config.toml
n_layer = 12
norm = "rmsnorm"
init = "uniform"
lr = 0.00282
beta1 = 0.95
warmup_steps = 457
batch_tokens = 65536
seq_len = 512
steps = 7387
dataset = "wikipedia_en"
MLP neurons of a small language model. Each row is named by its layer, matrix (gate and up: input weights; down: output weights) and neuron, and shows model dimensions 0-127. Each number is 500 + 40 x the weight over its row's rms, rounded and kept within 0 to 999. Numbers have three digits each. A neuron's up and down rows have the sign that makes its largest values positive.
After each neuron's rows, "raises" lists the tokens whose logits its output raises most directly, leaving later layers aside.

L3.gate65:441521521558519505512496514532425494474486506455526508506566472615495516441520480538474501465496543505442442466508501459502542495499598479509529480486494514485530470460569505471517466518424521546575489517574590515500518457491585453494509518568497525456548511505485457535525455503528536419462510517516519465524533498441489502482579436525490453526453494466539465520483568569566455465479
L3.up65:513538522540521563403447511502475422496445557610558471555540469516555489473527412495470479390537450572463458479489554450432497486462487534519493496498507525487579526463505505523452505455473479522539517529528661517466481506520507465468484459507511522491546426492446520552505503500493430492541508533505535474499480472512549536498539487507542474523430483461490498522493528492554501466523
L3.down65:533475483483486526454447543509502478518515499548507471503513530451465353530519395427524487492452476444516466509559509468515521555491520542399516478528543500414475510468500488469494536506556530510503492577545446476390529514541547545467465495482528546532446468465530515476505557450424527537477551541530504509488444569470451509524507439463543474500461511461536557571461488541497518484496
raises: "–", "-", ",", "a", "."

L3.gate237:468515449540485415474543470522443497578482565492410586441478531579522564553506496507510518544466526442459479522471510432504535455516501475563496509538465454576557495537564497494497511481512495525511513492518517450415434502566482579476487501536499503458528492517544457510424465598520531544555434414573538485581519503551558460503549509513450555507472481498563485472475516575505542487498
L3.up237:424528502477532437503498504475476493472440470508475612451525533474472560519522553506547464498475540469506527470537547482530494439540526566563526528545518490623500521544535456488510543455452485529507495505496579419483463511585424515539470491429483497492552483434514470520462547519526492489498467528535484441567520502510534473423579459523464561508511528500545485532546562511464579463467
L3.down237:502509523509482536468484525486512496424486541534578467529491473448501466457471481475469505506574508433513485508459475523515519534485477494439471460472520569246477478495385506515461466522505458518527465529500513545586499505414529471502558533536528526542507523535507537450566520483491478475475543557505473556447479483486441519528477508508536533531512520488464524530486480501505431518531
raises: ",", "s", "es", "'", "."

L6.gate218:518516524573503561499531441537520462507482519520472496518423521483496548521468506563485500484444467449536484468423543440497494505525517484518497514459533450504460473487504460520521447503433558471485480531520531448468424500524544465410464505485443519483516531517484489464641535509507518516478417454528495387487487426526576505537469468444482491489412490489551459533513527394565515460504
L6.up218:542519464538472547555536548480608521534498547552480469501460505474461459490475482478407531551531491473538456454561510544572481530464452491431477486529492483459497551447501515603490457469496603531468559497459452520439524509492522469494403552507517578450461500504498522515499505505456508495472425514521518483489502574532525553491535554448522482498459499517451501483480486455491476531523
L6.down218:547517498505419496481503569424487522470570461478496500551518494465484418474533458527486541554554494485476484503504523509557420529458493511352393529486501505474549590454435543506564456509519489508446502512444464513604491579512571472502489483454486476484497485524497494475430569483492490490468492546510497515472528531490488527443468544485512478515468492517495581476468496458442485555503
raises: " and", "s", "/", ",", "-"

L7.gate5:537493524484499495500480546473457566520480537539459541497585509501495450539476432548482440437506482518474540495547481503465534604512533554592479445448571538489537531611520489512556570525476515538534507437559519456512444513487525464475555465530597537513495452564514461474518446508585503456488496478470473520537516500507483488570531391554510506550489551470495504487511437506480500469476
L7.up5:516526486483547511529452527491520554569602516436478554470477517525535545468459456514536468538496414496518533559572482503414530524458533532557483509526583443514469500535466506489579457411489510493488509459472426571487419519451496544441492553464455528495487524487508438492474523482517502447466575520480458528478466549470437525527487497569533575469530534538549521504508449504521504445466
L7.down5:519466526483498508479544532593522480438496521422507553439468481485548498569526519435471483498467502360525532442503596505492433482492500455461530463508434431417575449509565531436524496508503464552453518469476490552492560474477468512555450523497524462509528555536508522514492573470491495508572445422532450557499473506491555474454453464464484523512455491488497518562519459448530480448461
raises: " months", " seasons", " times", " days", " years"

L3.gate33:520589502474520514521520571518506559459471481435430582462464566517474555480576570511523554513484477471457460542512511506551501446513471512572458489484473405562505492498500556513539505555499541490513490450465508455375455427582503427459503496548515545480484537596528499512508474634426563490520483512580473535518453490518485453521558508468445499495456497481537487538510525526507505529528
L3.up33:499460527534526481518465490477462465467413494418425500537509585474457590534528506523533559540452508470447486467522486465506509413450509491593502499477420480613517464495518444457518521510528443565535484509469591446492486470540469505511522510489497428484510484505494464570492477562513563463463485480505404462530498454506505463509578470500424536508482541487533467529515501492525606503443
L3.down33:493478482461461496472492435506552471492556509581562457490494427482539495469461494469534417420566476482517529533464517546479503540551459508414509502497551542267511496477457564513480488468482549435481511502517480517606496499436480500501517525479463504536521490471498557472485493396500428526481543507483506542496547517516513525468442530537559488508550446507490555479496469528489454484541
raises: ",", "'", ".", ":", " and"

L5.gate8:480522504455453520539476436499495511480496515484457520497493486510452517530564439538532480517444546543441464522512510451521572406530440508538479456403470436591486488498551571441568548520515488502487506483517511487479479463582469494556482419501426400542487524554497466541476474590525492503515536448504495533533543457559520495577536491492493537509425495490521501489552514483461535557523
L5.up8:535535490507446453468519580536475526477580539481482539567464473572489473453492492541498519540531527499479569598496486585513576486510485478434462454495543489454517472506538494471459541541515507517489508489483505463504484441483482504522522506472458413561501484520497533531436469517518513467526580464489466534520514502533434608456499530491560538553427558489555526493470519526498482460499
L5.down8:498536524488429473430482402527557568466540517489501469479452462523486496513472461508510526502464485453511507493545466562542474517462471465561426497505520496464516497471505539458473474506462474494486575484534526430346536444625507417513501440435473464562510510495487530496445508505457484505506509447503499532468518538457528514483536508477479536502517517472546528428442515548533450525494
raises: " and", " but", " as", " or", " while"

L5.gate97:456483543482581467570478494465506478511488560534472527491487534498477525501553525530460518503480466452531463436481509439524483513491493519531524480458448504506482502547503479498514504514532446469516492531406500488517446577489467464511486559510512570488540480514445463436455496525482583510483490474558494492569523510446519483500519418481454625518505518475660523536482517509477478540465
L5.up97:563457509492533538519463466524439457539488553510480470510501535473475463532456433518453525545510493433504475539389520552548549467462569480499471477571462486487490508548471575486374481493502507449508474434471487560528535503486516469516461472472450468459546545464509476554489609471541473491518468464578464543464518504433452602480492490494458515618472555468479505481537517520498540457474
L5.down97:520483498566394436538460461540548486568489462440498551431431465507456539560505492555515629521548420463507483506511517522508513485453528478497449474530492494474494529555484436535579485471463400510457541500431505531456544446466510464462549523506499514564533531484507533455488487499502462476482513550450520497517511485456420495509490562477433554508506579477444480513528539463448517519499
raises: "mulated", " ===", "===", "cut", "lip"

L3.gate288:473421493492447477421466494419463441501462527516485477491543450527633463467549496504504554594495491515503463504490499493508526532490571484502495497485598511527500472465544518477437495540567470468504494521561535496499504533555464516502455503534504554496589567445463554555547483523502412555467459502483482461494507436505549526410487525516509550504464461529489502538601587567494519476509
L3.up288:577535496508466468530575525491513478464489528537564496508513460489388503510489490504518510453523408478441458561468454456488536528463472546498500534482511465495515551535514520621499502568487556571550510489574489469434444425520491510504559518520494543518512420524498439468517502539482470495523460475520469540529467432530511560467504530537543533533488509438520498598507463524563500439438
L3.down288:539472558502463494488430458488552560472500514541471508499471536503379509523472496504506460514467472563517467529486466472563519482477550496466487506482505496295515522494420512455467460438556583489510523540541541509521465536518521409466522544450489524473475521475501578541528500446519457529453511527513525569451511468478516453469496511504502479436516460518515494471499477496424462493488
raises: "ful", "fully", "y", "able", "ably"

L7.gate135:505455416532481490491431519435519398501453549468419499511490443536483555531523476539434507475507467530531498482513464502489510520510485552518481534481591577562459549560536462482486545453513512422496473445509542504516497507492490536510534460397559464541510459537581529475469493476505526486481448528538431482498469504495515483440479464566538537485473487516544555490464459589452570531508
L7.up135:519519478492472428406458513496501508516523415506452474465575470500510483573429617485478548516401514505571565531559476534555532426538434477490456430562535517507538519494480482459501535463497424408538532493525527515493483476516454515487494506485487460509518504445426551517531527543445487497564557538519464492568494542527484532456501507504478526501521466475503525492465432490539490506501
L7.down135:503494528481519519460531523510552501501480470531477465457537572577568535539543458547507550519471530518506475502545493488523556535462488490475537455529440506437511494433514454455524538476519526523542465449499443508509546467464499512442511545520500511549475446527461473528529467569531537509455522612513505563547585437493482539546493532437537462623516494534476471409514525487526526483567
raises: "aged", "ably", "ations", "ating", "ator"

L7.gate115:460555534485490452501506462459495532525467492503484557448476480566564546453455479577499475479436461482484481434485504502530459469514446498540555563491458493541499480570541512479499530464463565494539516462490538432495490509535484516483449470483416508450446508489459461457498478523478526551486486438448528473500574505436514455525593482479429516454486500572537501541513568424509567449521
L7.up115:481514500481514493526529547450527528428536457510539539478550499486495469502499472508527544504499548472499470429478518486539498567472479412542571495547480517516457567456517576448481466544513560559452556513551472519444493564539571464589411522481468432377486526518591468470454524487536458531533475537539510505491562544470474488503463503479451564474550491563464456500475541529494446485505
L7.down115:482461507465530557506503514447511497455510528512514455618558459433523465509481545501522511503566449496544527522507465464486531544468475499472508506527451541507505502498390525518415457508514463495504499512549474557624539516356487501494513531514534466518517557504514481491502531488527416523481468585505437484526479529552468495468439534504537460514513482462433489495519432484537400513524
raises: ",", ".", "'", ":", "/"

L8.gate142:568492485515443486450458460468494480500461492503503522516534524500429458530487484544503419467521486603407477520518420495451532416482487539562475529450534517537482403478513448463499505469568493511499476563513503469473480402468459481509535469483448499505619479502496500535526457532512585494528481507482473421510547470442551510499430469461453550463484464454557515542496469523526441519565
L8.up142:497524447520468515431533546452510514465448453509502508467463481521454440563559470466416498517587473490481446506538480498516471512516487523549482554489503542479454499542452496487472485520595457462524474499490531493454581501497529478504476491560523484449529446536521484551553526556413576486488479566493418443476505547470494540535452507567478583488508450516558581555364530464527505568578
L8.down142:481507453498395531421545511562483515560512520489529497489493488540558388542486452482456549514561531477583607537508531486494444511502452490477516525544537520623557572493475530452504449547542445477464480480465483469541480470508541474526464547521593470508387511514506462498461543489457469493509511538506464468445426464443507462527484511526497509497531468562474442491484555535479546539491
raises: "\n", "-", ".", ",", " "

L8.gate228:444420544478493446468549404404484485587509472467529524469461579452437496496475522510567470571542503481461397462487477448489510508463562495480541484551507535440515449511521482542502518525473493482477537489421495457468434465422521529521485515525411530460454509523457562487543524533507572560451455504518511561488517474483510451498506543441542517482509469521482402567564562473478570507490
L8.up228:505517519531487515466452510501520490504515510476546448550534600454510518558492538532450516434424529453536512588464505491450521419572450487427505487516572470456536486501510474482519485432427446444541447478580423575500442433479417507502430520470526520502477479521512560534488473466504492514461532479431480559466486505533482491519498511509536549514482532495522566469443508501525444487470
L8.down228:545482450523464508445493454520543493502501510481491521552450495533525551521457476488536551570595469585490519487525498494455523488511489491514511490481446569628441508428400561462475492419530482530515560499455474444531586516573475505527527532585489522497512422481523505469552517428456485548556507511520481477488443537444535515494451527474507496529515503494445489506486439562445462432488
raises: " =", "===", "\n", " ===", "=="

L6.gate32:493511558443483483456465499462492464552458489504467575414490477530538498524523444525479452489513530488551460464476520601514489490566510448504521486507445537536491531589577496501421506422506435486466511510460550394410470519504528472506523459484501509488402495566510468480506438513477541473484512489524494442522538475481536535413562489499458490459491547521570511476519524566468500562529
L6.up32:495472521557485459555461449439503454501502469523522511475496459499615537475490418577473434542549448524479595465503561534458434519507535575465479455381448503469539490493488552552476515465469508511587509493512498527514515525533526483454603483527516594573496556492519465493480496469513519496522520512480531447475441516466449505556494545523519503406489520455490528520503449555511439508498
L6.down32:502581517497445406478461431480548488495460540546546495534548505501454451501501512539474562461463542516542496494555545566465461517531513535488549503510488522469421513499587500525443486466575584565519550530509492519461455492415508512484412513392485513451461539494429530495534526440514452512450494500511517557551547488524531527477427528443470455514514522549557434429428530515551578491471
raises: " into", "ments", "fully", " to", "ably"

L8.gate84:503498482470541448539427567523503484465524532598488565473544504456536472498528494463512525505530484548532435459443516531502570527530514476489499522438530502514489484466458517552467509466501465482557460538492513466509541551479472498530544499453481581501526532533466503426547512493484528452495475493411505449519505510508549422450566498449538560433502498542552433530512521495420537443499
L8.up84:519408528494556509467532531461540470514536425517528532502515519438463503481570468479497500553431558524493429492520431479516554500481531477472534437434509462455470418450527522561480532500481489523449548571492518510522580524454563521531520482525466538480510584524496474536511501521494535462500477568563451538555541520475515484491414489512528458509572459504524477537517516443500425473496
L8.down84:495516520473431582512501517484485510486479552480490408483508479579474526451523479521436452529470473464481511547567501440481467432422482481504557491581510520475532544454501452549529435533531502544478501505524432504514465431526500510464425492536476519485468487470479533502453461530484456475466546477588455542460410475527447519529480512487516482473535507511495486473472506498502506553472
raises: ").", ".", "|---|", " that", "\n"

L3.gate264:490482479452553522478479463496536506493468425448522512521481525526442578514543535507489478504463472477453429461517449512525577505468465479566566444526484522518473476512494557419519473589465445491545460467503469449440487492561485478530468538535396480508480495489510441469480392590490557436514461485501457479517537495509545488495543490432406549513415499498459496493514511487528543488506
L3.up264:505503510446581496517503514502499506458480486441415504489480524535461582514508552518519496508466482495445529526510509430507523416507449444629540519510471426606493444541482473422550506535507508497459465499506500419457486521590480497535494495482519450537500504526519442550453444542506510494500500463550472487527437460491532441543525424502476587486408543528551509548483491479534612480446
L3.down264:493499507504442473449482520511499481536553575563536462454506488473577478509485479452491444463514531480549509507535530493517489522496529531450457515492520518273533500493490471523451507343485517532490520501545532504443479499416491473431515502506536519510512532457491511512513591395489479511508481488502502520494532515492454502495471531465575413516530503439546521507463506509477466495547
raises: ",", " and", "s", "ing", "-"